config = dict(
    hidden_size=160,
    num_key_value_heads=8,
    hidden_act='relu',
    norm='layernorm',
    attn_scale=0.177,
    init='normal',
    init_std_qkv=0.0488,
    init_std_up=0.0698,
    optimizer='muon_hyperball',
    beta1=0.95,
    lr_head=0.0153,
    max_seq_len=256,
    train_tokens=404800000,
    max_steps=3089,
)
MLP neurons of a small language model. Each row is named by its layer, matrix (up: input weights) and neuron, and shows model dimensions 16-143. Each number is 128 + 24 x the weight over its row's rms, rounded and kept within 0 to 255.
After each neuron's rows, "fires on" lists the tokens most often at its 100 highest values on Wikipedia text that the model never trained on.

L2.up319 [130 125 155 108 115 157 128  76  64 104 147 126 133 112 128 140 113  73 124 157 147 161 152 153 105 123 110 145 127 146 101 124  90 147 127 164 147 164 126 171  99 103 142 107 127 137 153 116  95 149 124 114  94 161 128 103 182 141 143 134 123 101 129 134 156 112 131 141 100 131 137 109 117 118 132 131  95 121 105 142 128 127 137 106 159 134 126 149 155 176  94 121 127 125 107 126 124 140 153 115  98  94 159 121 100 133 141 147 129  92  89 168  95  76 119 187 109  90 166 128 143 118 160 116 131  95 152 150]
fires on: " Mar", " inter", "B", " sur", " Gre", " bro"

L2.up129 [109 111 115 132 104 134 132 133 124 184 151 132 137 124  75 107 150  87 212 124  77 149 129 161 153 112 157 109 114  98 111 136 155 113 123 146 144 129 140 168 120 121  92 146 158 137 153 123 133 162  93 132 147 140 128 130 141 132  99 128 129 138 143 138 140 149  91 108 105 133  78 158 145 115 146  96  95 191 106  90 115 125 183 150 150 160 142 139 109 108  98 106 131 137 176 139 100  77 130 130 117 125 108 132 115 124 113 106 140 146 127  91 125 104 123 119 133 125 114 123 148 166  93 117 128 112 146 111]
fires on: " go", "est", " town", " program", "em", "ress"

L2.up390 [174 128 138 138 107 112 105 120  89 124 160 161 143 135 150  97 144 138 150 126 104 127 132 136 128 115 127 133 116 117 143 145 114  59 121 126 113 152 134 111 116 134 113 130 151 138 138 128 143 107 126 157 113  86  79 134 138 104 158 108  97 118 108 108 183 139 101 161 151 113 169 127  62 146 120 111 123 169 124 161 159  75 116 119 129  92 125 143 161 112 191  88  97 168 137 138 151 106 131 186 126 135 102 133 156 135 158 124  93 103 164 155 117 129 161 118 126 113  84 175 159 144 122 126 127 101 128 115]
fires on: "ull", " term", " then", " club", "umn"

L6.up276 [127 145 130 175 137 149 119 117 112 118 144 143 102 109 135 146 170 117 174 187 110 104 144 125 157  75 115 110 119 118 155 103  83 163 106 158 124 119 135 145 112  90 123  96 141  98 124 118 115 133 122 132 150  96 119 143  99 140 116 132 122  93 119 105 122 155 105  99 113 127 144 147 107 137 183 153 140 127 135 147 144 172 137 100  53  76 131 140 140 130 125 134  97 170 108 127 101 108 126 170 100 160 118 117 121 111 111 132 107 137 101 145 133 107 152 132 158 114 128 100 131  98 109 157 150 151 111 127]
fires on: "or", " (", "c", "omet", "ak", " such"

L4.up579 [132  91 102 148 131 156 125 150 107 185 113 164 128  91 129  80 162 142 151 145 130 107 128 103 144 127 133 120 134  75 123 110 155 116 160 130 138 111 141 135 128 153 136 121 117 148 125 102 130 110 117  90 110 124 105 154 118 139 117 117 103 150 159 151  99 144 130 141 110 111 179  70  92 129 124 113 136 119 110  96 112  97 149 136 111 101 127 143 146  82 177  88 129 139 123 111 126 164 107 105 154 135 134  97 107 124 154 126 121 157 149 136 143 124 113 101 128  96 178 181  87 169  94 132 107 141 137 158]
fires on: "p", "ed", "c", " by", "t", "ist"

L4.up89 [ 83 119 155 152 166 125 139 130 108 124 132 134 141 111 139 135 168  75 139 114 156 122  97 131  75 161 134 157 182 135 147 127  97 149 132 171  96 123 132 110 104  94 140 144 140 140 128 133  69 131 113 140 106 134 110 165 137 131 103 124 116 155 168 139 127 129 124 122 143 155 114 108 120 186 132 141  92 158  78 109  87  74 157 118 150 108 160 144  90 145 123 104  93 113 119 142 171 157 108 157 123 132  92 146 133 156 138 140 126 128 105  89 134 128 114 105 115 155 122 108 122 116 133 163  80 172  89 126]
fires on: "9", "ab", "7", "8", "4", "end"

L2.up387 [163  93 136 141 120 129  98 154 128 109 135 116  97 169 130 112 116 152  90 156 111 127 161 130 141 166 153 141 161 106 147 132 119 114 113 174 127 127 146 138 107 174 110 104  88 113 164 162  87 102 157 165 142 151 130 106  63  87 131 129 117 122 110 136 123 123 143 161 156 100 135 150 117 150 130 118 135 128 125 139 122 178 115 162 128  89 119 110 166 160 138 157 129 132 115 114  96 136 104 114 151 119  80 146 131 130  96  74 135 145 108 124 171 139 132 109 126 100 103 107 206 134 100 155 153 114 117 115]
fires on: " No", "ains", "ars", " Am", " Ry"

L9.up354 [141 152 129 140 182 122 100 110 148 106 135 119 113  75 111  91 115 146 156 120 138 136 142 165 153 150 140 154 161 173 137 106  91 110 147 180 115  81 120 148  89  93 115 166 131 100 124 148 133 150  97 146 115 104 125 170  96 107 110 146  82 113 109 142 125 123 106  93 145  89 142 116 161 178 112 151 129 133 121 146 160 128 145 162 133 122 104 119 102 109 162  97 174 151 144 129 118 111 106  99 119 134 166 157 164 159 130 151 151 154 109 131 107 125  88 100 130 129 130  99 138 109 122 114 122 146 115  99]
fires on: "-", "'", " met", "ov", " m"

L8.up401 [115 144 131  98 139  90 162 166 112 173 119  94 128 139 144 138 104 148 108 157  98 131 130 148 115 123 135 144 142 117 119 114 152  95 146 145 145 101 143 117 160 119 132  72 102 114 138  88 156 127 135 136  74 160  99 112 122 107 111 134 139  97 108 141 131 119  93 110  91 100 128 150  92 126 107 149 141 152 132 147 105 118  95 120  97  81 108 114 145 100 120 156 136 166 137 120  97 167 153 153  60 138 108 121 124 119  96 143  98  96 139 121  72 145  84 124 123 160  94 107 128  87 131 126 123 137 147  60]
fires on: "re", "ro", " bl", "ra", " Bl"

L8.up380 [107 135 101 139 147 152 110 112  93  97 110 137 149 113 106 118 121 138  86  99  82 105 123 117 119 149  85 115 131 108 151 101 123  87 129  97 126 109 139  96 145  91 135 107 157 132 141 117 118 154 153 104 140  87 130 119 119 153 158 157 117 134 122 108 157  99 120 143  86 120 118 143 135 106  96 140 122 137 159 180 138  92 124 144 100 143 151 119 111 108 180 119  96 132 144 123 110 122 139 153 118 129 126 145 107 145  92 143 113 102 161 100 166 135  97 117 131 121 134 161 116 123 121 124 138 110 132 110]
fires on: " ", "w", "am", " |", "3"

L8.up310 [143  91 133 158 108 145 154 138 158 113 117 147 136  75 119  91 141 117 119 168 130 161 128 159  97 118 118 118 126  95 134 149  96 138 156 144 103  96  81 120 118 121  77 107 144 179 121 105 143  83 127 120 156 141 148 172 100 150 129 185 127 177  85  79 159 112 102 120 101 144 140  99 153 135 100  94 118 136 154 172 157 123  88 100 110 132 152 150 143 113 137 150 131 110 128 134 118 142 139 153 115  91 151 112 138 135 152 125 132 158 144 105 112 147 130 160 142 109 105 145 123 128 118 130 130  74 164 130]
fires on: "ig", "y", " sp", " soc", "if", " r"

L6.up369 [132 167 137 129 182 190 145 129 150 117 104 150 140 110 108 144 138 135 143 134 137 146 130 112 153 156 135 135 111 135 143 131  80 163 122 154 157 170 176 129  90  93 142 113 145 125 146 140 135 125 170  87 111 125 155 146 159 125  86 153 143 139  90 131 141 113  95 133 114 129 128 126 138 107  96 107 133 115 178  96 111 101 112 142 118 113 136 135 122 131 124 113 109 141 146  75 168 112 118  84 116 140 146 117  92 140 122 151 145 122 134 152 132 134  89 172 138 134 117 141 123 133 139 132  95 151  95 144]
fires on: " se", "e", "\n"

L2.up125 [113 123 140 165 163 167 135 117 115 160 147 163 120  97 145 117 113 119 130 107 160 128 123 152 164 163 139 114 159  96  80 118 157  80 117 121 116 162 133 111  82 174 159 128 146 122 139 130 170  96 149 114 157 131 144 129 133 113 129 138 127 132 118  68 123 127 117 117 142 131  87 108 158 166 104 161  86 125 124  92 149 164 137 109  94 102 132 107 128 113 132 109 139 165 124 123 112 155 137 146 129 143 115 121  87 154 136 147 136 147 119 108 126 175  67  54 131 131  98 134 129 171 120 143 134 123 114 136]
fires on: "s", "ind", "ts", " because", " location", ")"

L2.up216 [137  83 129 104 128 166 106 124 152 130 107 125 116 130 132 135  93 172  91 144 179  77 132 147  85 110 122 155 142 165 135 134 157 147 142 127 137  91 153  94 113 129 147 118 113 142 123 153 109 121 104 156 127  81 141 121 100 140 124  87 110 116  81 146  91 124 145 137 155 133  80 119 133 158 114 110 135 114 143 139 114 151 135 143 129 169 134 147 103 132 132 163 124 127 134 128  90 119 112 128 153 124 130 149 124 142  67 104 173  84 135 136 109 135 157 126 158 113 102 130 182 135 120 108 144  88 156 133]
fires on: " sc", " War", " pot", " pat", "ud"

L2.up373 [ 92 162 135 114  97 138 141 107  99 154 143 147  91  70  94 105 152 118 108 115 140 104 134 129 148 136 145  94  89 133 162 130 114 122 100  97  87 156 127 153 125 115 139 135 178 107  99 125 104 130 129 124 132 136 134 112  89 140 135 165 128 131 155  88 115 133 149 133 146 114 132  84 156 156 136 145 136 133 127 139 136 187 128 133  94  73 132 165 150 148 154 100 159 116 104 125 143 165 130 128 125 134  93  69 143 129 137 120 125 118 107 142 146 153 119 137 119  78 114 135 116 100 132 116 177 158 118  96]
fires on: " area", " market", "able", " Ar", " Party", "See"

L4.up535 [125 137 160 109 116  88 135 137 125 177 147 134 147 146  97 109  93 175 121 125  72 100 154 100 146 117 132 156 142 114 112 103 106 158  80 148 143 139  74 157  84 116 134 137 110 179 135 157  97 131 164 136 147 119  81 122 132 114 123 141 122 110 146 122 146  81 107 150 135 124 137 124 150 119 137  81  97 123 127 183 138 107 143 145 150 142 140 137  81 126 131 149 106  90 140  91 134 122 149 156  85 158 163 138 121 144 114 133 133 121 133 140 151 160 123 128 140 122 124 121 111 103 173 127 149  90 111  94]
fires on: " ab", "f", "ing", "b", "re"

L2.up346 [142 133 162 142 112 154 128 151 118 143 138 164  64 147 117 130 137 165 104 153 142 152 133  99 146 108 101 167 134  84 148 117 161 119 104 110 149 117 134  93  85 120 132 125 118 110 159  97 112 111 158 178 121 155 112 137 105 106  81 118 146 162  82  98 133  98  76 122 122  73  71 122 145 103 130 151 124 141 130 174 142 121  90 145 146 144 155 102 152 134 111 119 107 138  95 147 112 101 140 120 165 143 100 114 149 131 136 161 113 158 110  94 137 124 134 116 128 151 156 152 129 128 119 131  94  97  98 132]
fires on: "ull", "row", "sp", "board", "by", " Washington"

L4.up367 [ 55 127 147 130 139 134 191 161 111 123 106 143 116 162 103 121 125 107  87 124 149 105 122 151 124 119 124 113 143 151 116  86  97 134 112 107 111 110 138 108  88 109 165 176  94 119 158 147 175 126 184 135 169 145 137 107 106 127  63  90 135  81 140 152 124 111  93 143 125 140 145 124 151 179 136 136 133 151 135 147 122 144  95 148 164 171 128 137 117 114 141 117 116  73 143 113 142 113 174 154 117 112 148 119 119 170  93 127 127 163 155 163 130 154 122 107 148 135 114 127 133  94 113 135 145 157 141  72]
fires on: "ated", "az", "led", "ered", " international", "rug"

L9.up151 [124 111 133 158 155 100 156  88 163 144 108 112 144 137 167 115 132 169 121 120 129 201 145 128  75 133 121  93 149 134 158 130 138 109 107 141 118 108 139 131  96 142 145 142 153 138 132  97 131 151  89 128 130 111 162 128 148 168 129 164  93 146 140 100 140 133  96 173  49 142 123 115  97 106 117 137 171 169 120 150 129 154 131 108 118 127  99 108 126 155 102 100 131 148 122 156  65 105 130 129 179  90 134 161 136 108 142 140 128 144 173 113 114 107  84 150 107 120 136 103 136  98 123  91 121 151 136 125]
fires on: " g", " |", " w", "ird", "en", " ent"

L6.up139 [123 161 122  85 131 145 119 111 121 131 121 130 110 147 121 156 137 127 117 132 179  69 128 172 115 151 111 116 162 131 111  99 113 120 138 136 129  70 137 117  73 124 154 108  83 176 116 155 126 110 126 150 141 128 133 135 159 130 144 107 105 143 100 103 125  97 108 114 123 109 109 102 122 206 176 116 169 145 130 151 149 147  68 102 121 160 109 140 140 122 118 157 152 165 111 111 169 158 135 125 120 138 117 107 117 144 114 141 161 125 143 114 102 160 125 100 183 119 115 106 140 122 124 128 151  71 124  98]
fires on: " the", ",", "el", " The", "a"

L2.up274 [125  94 145 122  79 129 122 140 132 108  97 125 119 138 113 110 116 133 148 138 103 200 108 108 143 137 110  99 131  97 173 103 146 146 124 134 129 120 133 108 109 167 100 156 122 126 116 159  87 133 152 129 121 104  90 101  99  88  77 149 119 157 112 150 146 130 127 136 136 105 100 187 124 121  98 138 144 109 121 140 120 135 128  87 123  87 117 166  95  99 194 138 141 167 135 169 128 111 131 152 118 156 119 128 154 114 118 178 110 102 148 104 119 106 117 128 121 122 173 145 119 106 167 152 112 128 161 108]
fires on: " against", "',", " election", " Battle", " Preceded", " Ly"

L2.up392 [151  86 103 103 157 139 101 109 132 102 143 111 150 117 123 109 152 122 133 132 120 138 132  93 128 116 135 132 114 143 153 169 119 104 140 106 127 128 134  99 128 143 177 112 152 149 121 142  98 118 127 107 131  81 182 122 131 109 151 136 146  95 152 157 151 128 153 129 142 125 140 152  63 164 128 149 162 129  81 141 202 140 125  55 175 124 105 141  62 105 133 131 116  83 149 110 156 124 132 125  99 106 133 136 107 119 119 172  91 120 144 108 129 136 145 111 135 143 105 140 147  93 153 147 116 151 112 121]
fires on: " Texas", " against", " others", " Is", " China", "ited"

L6.up511 [ 91 106 110  77 152 129 122 125 145 192 149 116 152 142 136 174 134 126  83 142 135  99 133 113 153 139 122 103 141 105  98 121 159 128 114 171 114 100 146 128 169 107 115 120 116  99  92 180 125 104 112 178 100 134 144 144 139 160 150 122 141 129 147 106 144 128  87 145 110 103 147 141 115 142 120 115 171 155 127 132 137 159  81 116 154 103 116 181 159 174 126 140 126 118 140 102 114 109 159 120 142 125 110 136 105 116 104 143 145  98 141 157 101 111 120  90 160 141 120 173 117 148 128 141 112 108  74 100]
fires on: " the", "s", "es", " him", "1", "le"

L9.up243 [120 103 130 135 122 108 135 122 103 118 123 157  69 124 126 117 126 119 114 190 103 122 126 117 134 134 146 129 131 124 122 123  99 110 139 172 121 123 143 131 115  78 106  90 133 118 108 169 157  67 167 151  97 102 169 158 162 150 100 111 106 101 151 139 128 149 184 129 110  94 126 138 140 151 122 181 125 157 132 145  76 145 104 134 137 111 154 116 123 154  97 124 133 166 151  94 102 140 128  94 102 114 122 127 167 135  84 117 126 112 138 136 100 163 154 103 136 114 111 151 119 151 101 135  91 121 105 107]
fires on: " l", " p", " h", "ly", " all"

L4.up0 [ 88 125 147 114 171 138 135 135 132 133 137 107 108  94 130 164 101 125 159 120  88 104 119 177 163 115 138 164 105 173 106 116  96 111 105 145 153 131 139 161 121 134 115 174 120 142 120 146 121 128 147 170 127  91 126 173 161 138 140 117 110  91 110 126 100 140 139 141 134 135 131 146 138 133 112 127 113 131 103 142 149 143 110 132 131  82 134 128  73 122  96 134 161 105 131 109 142  77 165  96 125 180 135 131 109 110 120 156 138 156 114 119 127 106 152  91 122 105 161 109 117 109 114 173 130 133 119 123]
fires on: "1", " Jan", "4", " Mar", "Ar", "orn"

L2.up62 [126 117 175  81 136 159 157 152 128 118 103 104 149 121 142 117 132 151 100 159 149 149 111 130 122 144 105 115 103 117 148 149 153  72 171 129 110 125 105 116  85 115 158 100 153 108  95  92 140 109 110 130 117 120 120  92 143 144 122 127 104 143 133 132 161  99 188 138 129 135 125 106 108 124 100 132 127 167 114 116 148 133 137  84 109 160 121 148 122 122 127 141 112 123 123 119 146 104 126  98 143 148 141 166 109 152 148  77 160 126 152 114  74 118 136 110  93 125 134  93 165 116 150 177  89 145  99 147]
fires on: "V", " Mc", "S", "D", "§", " Fin"

L6.up349 [120 120 135  86 111 111 156 117 123 135 129 148 173 111 120 121  94  94 133 159 131  94  96 148 138 154 140 143 150 129 133 126 153 111  85 122 140 171 145 147  91 132  85 110 140 113 163 134 141 116 126 137 130 158 133 127  98 149 122 140 140 142  89 132 114 130 151 116 125  85 101 170 104 130 137 189 108 115 121 147 157 110 159 134 118  93 137  73 146 154 149 110 126 122 113 143 159 124 132 124 103 133 128 117 136 149 128  66 192 116 163 102 133 138 156 141 150 124 145 120 160 129 123 157 154 158 111 134]
fires on: "1", "6", "5", "8", " medal", "2"

L4.up517 [172 127 160 154 139 104 173 172 129 122  91 178 124  95 150 149 128 126 161 105  95 108 127  98 151 106 146 150 149 118 127 104 132 125 149 166 134 132 126  89 195  95  96 106 164 143 166  92 133 148 122 107 145  93  95 156 105 133  93 117 111 128 174 117 127 110 126 111 116 107 136 146 143 119 107 156 103 140 100 134 107 158 113 139 124 117 157 130 139 123 138 132  95  87 140 152 160 103 130  92  77 124 135  97 135 133  96 133 122 144  93 152 133  96  88  91 119 175 182 144 105 100 108 160 178 120 108 129]
fires on: " |", "iv", ",", "ated", "on", " Brazil"

L9.up395 [113 127 105 147 117 125 106 146 160 121 105 151 138 111 142  94 139 122 143 127 119 153 181 140 120 133 113 101 189 110 157 126 134  99 131 149 156 168 136 156 113 161 100 134 108 155 137 117  89 147 183 153 144  78  88 125 108 102  91  77 107 140  79 128  83 117 107 100 128 114 118  86 104 105  88 156 154 121  76 128 141 115 103 131 115 128 154 114 115 145 130 107 134 171 138 111 119 120 172 120 132 101 123 125 143 114 112 127 161 107 149 179 120 124 109 138 164 128 157 142 133 132 136 146 112  99 153 137]
fires on: "1", " in", " First", " sh", " Battle"

L8.up282 [104  86 107 158 119 133 109 140 160 129 119 109 133 131 138 147 129 128 129 129  78  80 123 156 121 125 130  82 144  94 153  91 148 123 108 142 140  90 125 126 104 135 129 111  89 165  99 119 171 129  81 151 111 105 112 126 100 137 106 105 128 111 140 144 153 119 168 113 180 103 154  99 117 127 128  66 135 150 136 115 126 100 142  92 132 135 140 169 130 123 111  88 113 145  89 128 133 109 169 121 119 127 146 124 164  99 129 141  96 106 167 130 129 134 121 156  74 113 104 137 163  62 146 129 115 137 146  88]
fires on: " o", " Do", " Go", " O", "o", "sy"

L4.up26 [ 98 137 122 150 147 124 133 117  87 134 133 135 148 140 150 124 142 100 157  72 151 146  94 122 102 141 139 152 141 116 125 127 104 144 169 100 116 101 130 165 116 145 141 114  89  95 154 121 140 116 130 115 119 133 127 139 107  96 162 135 111  88 142 158 170 149 127 145 151 171 127 133 131 156 135 156 110  84  82  89 189 159 122 179 114 130 134 134 133 132 137 144 177  86 155 110 119 130 151 153  96  95 143  79 105 104 167 131 118 164 113 155 125  98 132 146  76 128 122 120 156 110  90 102 132 168 122 125]
fires on: " who", "com", " wh", " that"

L4.up52 [149 107 111  97 132 154 162 172 124 119 145 168 136  86  95 133 159 174 129 129 108 103 168 127 102 161 139  99 117  79 134 109 127 145 104 156 131 120 115 116 134 132 165 141 114 125  98 120  91 149 140 136 107 160 151 160 118 162 154 147 117 137 110 130 122 132  97 146 124 125  98 150 143 127  58 116 113 154 136 149 156 140 102  87 132 119 141  79 113 101 128 139 154 135 112 120 156 124 135 166 126 132 143 147 137 175 144 140 178 131 113 138 115  54 150 137 165 108 141 123 148 116 124 132 118 131  95 125]
fires on: "0", "ig", "3", "l", "is", "ank"

L4.up470 [135  84 147  96 157 181 129 146 121 181 190 127  89 137 103  97 150 148 115 131 128  85 122 126 115  73 144 142 129 124 116 119 111 154 125 145 122 138 100 139 147 115 150 138 168 119 115 189 146 144 140 118 129 120 133 129 129 154 131 112  96  85 132 107 130 127 138 108  98  95 119 108 154 154 121 145 146 137 126 102 151 146 165 136 117 136 142 108 106 129 145 105 116 136  99 128 113 116 119 101 119 131 106 115 168 108 112 119 154 158 111 123 174  96 151 137 149 155 161 111 161 144 106 147 180 102 112 112]
fires on: "0", " of", " Sam", "ac", "ount"

L4.up529 [169 126 124 124 125 125 148 152  99 124  92 174 154 127 162 102  98 111 141 128  92 127 130 146  81 111 136 108 144 122 121 115  79 173 126 165 159  95 104 139 103  89 129 123 113 125  94 163 171 122 148 123 105 130 185 134 137 110 141 177 109 101 119 112 105 105 135 125 137 134 135 103 125 173 141 133 125 137 127 118 104 148  91 114 158 162 109 119 129 127 123 156 128 148  65 128 127 169 126 121  79 155 138 120  95 122 163 138 103 154 140 164 116 157  98 136 117 105 125 141 188 109 102 167 106 103 146 150]
fires on: "ks", "s", "ts", "ons", " sup", "ents"

L2.up620 [109 148 136 130 158 115  83 164 111 121 128 120 126 115 132 120 101 129 141 103 129  99 112 124 114  97 147 144 113 120 157 101 156 118  95 137 127 124  96 126 153 153  79 126 148 140 137  89 111 145 109 132 139 111 149 138 125  84 107 141 126 152 100 166  87 137  56 109  99 100 113 131 138 143 126  81 140 130 128 130 124 136 152 125 160  76 104 150 117 126 157  89 161 140 123  89 151 116 116 102  84 157  71 154 115 145 158  91 126 146 133 158  91 110 118 114 164 121  98 143 135 114 123 122 145 145 187 116]
fires on: " death", "ather", " attack", "led", " impro", " birth"

L8.up350 [106 168 126 129  98 143 126 114 128  98 118 175 104 115 143 135 150 125 136 147  83 175 148 129 107  89  93 142 175 170  99 146 107 132 131 153 157 160  95 129 119 140 151 124 121 108 124 140 131 174 172 131 125 116  79 137 127 125  84 163 115 148 131 169  95 102 130 162 153 143 111  96 104 121 113 147 132 146 109 168 133 116 160 136 141 124 112 125 178 137  95 111 130 133  96 114 113 116 162 123 136 102 122 123 113  94 135 119 167 130 135 126 108 112  84 164 153 126 164 135 120 108  88 154 106 117 140 157]
fires on: "ail", "-", "unn", "an", " day", " l"

L6.up378 [113 137  84 154 152 126 117  83  90 103 139 140 141 137 117 127 123 125 101 151 185  99 153  94 164  87 114 157 141 171 151 141  97 142 113 144 147 159 109  87 106 173 101  95  86 104 178 139 143 115 127 120 136 118 140  98 114 131 137 139 138 122 148  94 147 127 142  57 127 128 126 130 120 172 106 146 113 132 122  87 119  99 146 122 121 115 132 147 119 154 145 124 130 153 144 136 117 139 132 139 105 104 102 151 128 129 129  96 101 109 153 121 100 119 100 151 199 106 132 129 102 123 154 113 136 172 166 113]
fires on: "at", "-", "c", "ad", "ard"

L2.up32 [128 116 117 139 165 167 108 146 146  83 138 140  93 109 189 142 137 143 157 174 136  80 129 132 153 132 118 141 101 140 109 147 141 107 136  96 140 109 125  95 118  63 124 127 157 132 154 137  58  91 136 143 140 153 120 122  96 163 117 134 107 120 144 156 123 105 128 149 137 114 121  95 158 130  69 114 122 119 116 132 129 156 116 120 153 130 146  85 129 145  82  79 114 158  93 116 143 154 128  89 158  89 111 138 100 111 177 108 128 131 115 123 136 104  62 157 165 145 134 125 120 129 125 139 112 128 111 144]
fires on: " l", "ively", "fic", " cle", " suc", " am"

L2.up150 [130 158 127 109 160 163 155  81 109 102  97 105 101  96 138 141 135 128 157 162 117 147 108 127 169 132 128 107 171 131 158 171 182 102 156 158 152  99 100 146 136 101 138 107 136 121 112 102 127 130 110  77 127  96 102 112 107 103 127 106  81 116 121 126 155  84 143 127 122 145 172 136  98 107  92  98 180 158 145 142 125 149 152 107 113 121  89 141 122 118 141 147 137 135 140 169 118 132 116  78 115 108 131 123 150 116 188  76 148 143 170 110 131  94 128 130 154 136 112 108 142 119 106 106  60  82 100 137]
fires on: " Sport", " organ", " Chief", " Railway", " Force"

L9.up302 [111 150 145 145 166  82 176 164 110 112  86 101  93 131 132  97 118 119 112 124 124 111 109 127 146 184 122 136 122 160 164 110 147 162 109 162 123 186 127 119  98  80 109 119 128  94 168 211 102  98  92 135  76 126 129 144 119 120  90 124 145 137 185 118 153 106 140 107 115 112 141 111  89 146 150 154 120 147 129 145 106 127 132 111 143 148 124 144 128 148 118 104 130 151 120 120 107 135 151 158  89 151 133 160 173 103 137  79 139 100 132 143 147 121 105 138 113  94 116 129 114 138 110 129 146 134 148 137]
fires on: " a", " gu", " A", " o", " pr", "oor"

L8.up331 [122 104 155 173 128 143 131 104 170 113 129 104 105 152 121  90  97 150 119  92 161 112 146  79 149 156 114 133 138 109 151 130 100 103 151 122 144  95  81  99  79 139 115 157 140 147 149 139 113 107 140  86 112 165 128 111 122 139 133 135 101  81 115 149 152 144  98 147 137 146  96  96 102 169 117 159 148 115 173 111 143 138 115 143  94 122  81 130 103 103 107 120 134 188 141 131 117 124 155 116 137 130 126 101 147 126 122 126 152 154 135 127  88  76 122 121 117 152 164 168 118 104 104  79 146 100 165 134]
fires on: "ou", " w", "du", " which", "ʻ", " g"

L4.up202 [122 125 163 110 127 129 131 136 140 138 144 125 103 125 110 163 134 154  67 119 131 165 106 116 160 142 181 105 126 123 126 108 149 132 114 157  96 122 126  99 132 168 141 181 135 146 170 106 124 140 116 180 123 138 133 140 144 160 132 147 126 106 175 135 151  89 134 133 133 129 157 110 122 146 104 117 116 115 147 136  93  80  95 100 114  94 123  97  96 121 143  97 103 108 143  91 136 111 123 114 114 149  76 123 177 170 139  97 115 126 127 132  70 111 135 104 167 147 132 186 155 131 118 123 121 112 122 158]
fires on: "1", "out", "h", "9", "6", "mer"

L8.up295 [143 141 142 157 168 138 140  81 163 110 133 158 131 136 148  56 135  98 125 116 121 119  99 133 114 127 111  97 160 127 195 137  98 134 131 142 137 145 117 130 142  87 155 133 114 147 143 108 146 128 130  99 114 131 126 175 176 135  90 142 106 167 110 122  99 104  77 117 113 158 111 141 190 104 139 113 138 124 139 131  97 124 120  96 150 172 130 106 134 106  91 111 181 145 144 113 141 121 127 125 138 135  94 103 198 117 103 142 155 167 142 134 139 150 100 120 156 120 115 139 122 159 129 118 115  97 190 144]
fires on: " were", "e", ",", " are"

L9.up182 [115 134 142 172 149 137 129 161 103 113 166 151 104 124 118 173 121 139  87 111 119 119 136 142 137 123 135 127 115 114 152 118 137 144 213 127 155 113 107  99 150 139  92 107 124 110  95 113  94 102 154 170 152 124 131 126 110 178 106 123 108 112 155  88 121 123 184 125 134 136  90  99 137 153 130  70 158 140 144 154 159 121 144 128  74 123 165 127 123 153 160 119 137 165 146 133 141 106 116 127 116 138 141 121 113 156 127  74 145 103 111 122 129 118 197 134 117 107 136 131 123 116 192 108 137 135 110 132]
fires on: "H", " Pro", "U", " cy", "A", "AR"

L8.up376 [130 108 132  85 137 150 140 136 138 136  97 151 117 131  97 116 135  93 136 128 106 176 121 131 150 128 139 176 135 148 128  84 125 115 117 184 154 136 152 166 109 145 147 104 118 130 132 134 172  88 126 123 127 158 151 116 139 166 127 131 109 116 125 126  87 101  95 131  96 147 145 163 137 157 157  97 142 101 168 152 145 119 158 111 139 138 118 108 159  95  75 140 101 127 121 138 140 105 118  93 138 108 156 140 114 155 124 142 135 119 103 142  78 168 133 181 119 126 179 131 146  98 124 102 159 136 119 102]
fires on: "uz", " se", "re", " released", "we", " located"

L4.up554 [154 166 153 105 121 130 100 201 100 126 167 127 117 128 129 160 126 114 128 114 160 141 191 113 127 137 138  72 128 178 134 142 151 126 107 151 118 133 162 161  85 135 154 126 124 149 126 157 152 133 104 151 125 158 139 110 126  82  95 117 135 125 155 121 149 127 143 115 113 105 142 102  99 129  76 108 126 139 127 138  99 140 117  77 102 117 101 158 155 183 100 159 128 142 149 105 117 109 148 138  87 112 165 114 140 124 141 118 121 129 144 124 131 120  92 120 124 154 114 136 122 111 108  78 135  69 136  95]
fires on: "ed", "s", "re", "le"

L9.up299 [177 105 147 126 109 148 120 118  90 135 165 155 128 112 140  95 150 115 113  82 118 121 121 142 132 129 124 140 126  99 121 122  88 131 135 172 148 172 112 138 130 132 110 138 113 104  93 114  93  94 132 150 123 148 184 165 116 128 154 131 102 124 159 113 159 122 124 139 147 101 167 139 109 174  94 118 134 134 125 145 107 101 130 126  99 127 157 168 159 123 146 114 158 154  82 156 106 142 158 139 144 104  56 125 166 126 124  96 105 103 102 105 123 121 135 154 155 126 107  92 111 157 107 126 112 120 115 144]
fires on: "in", "ard", "et", "He"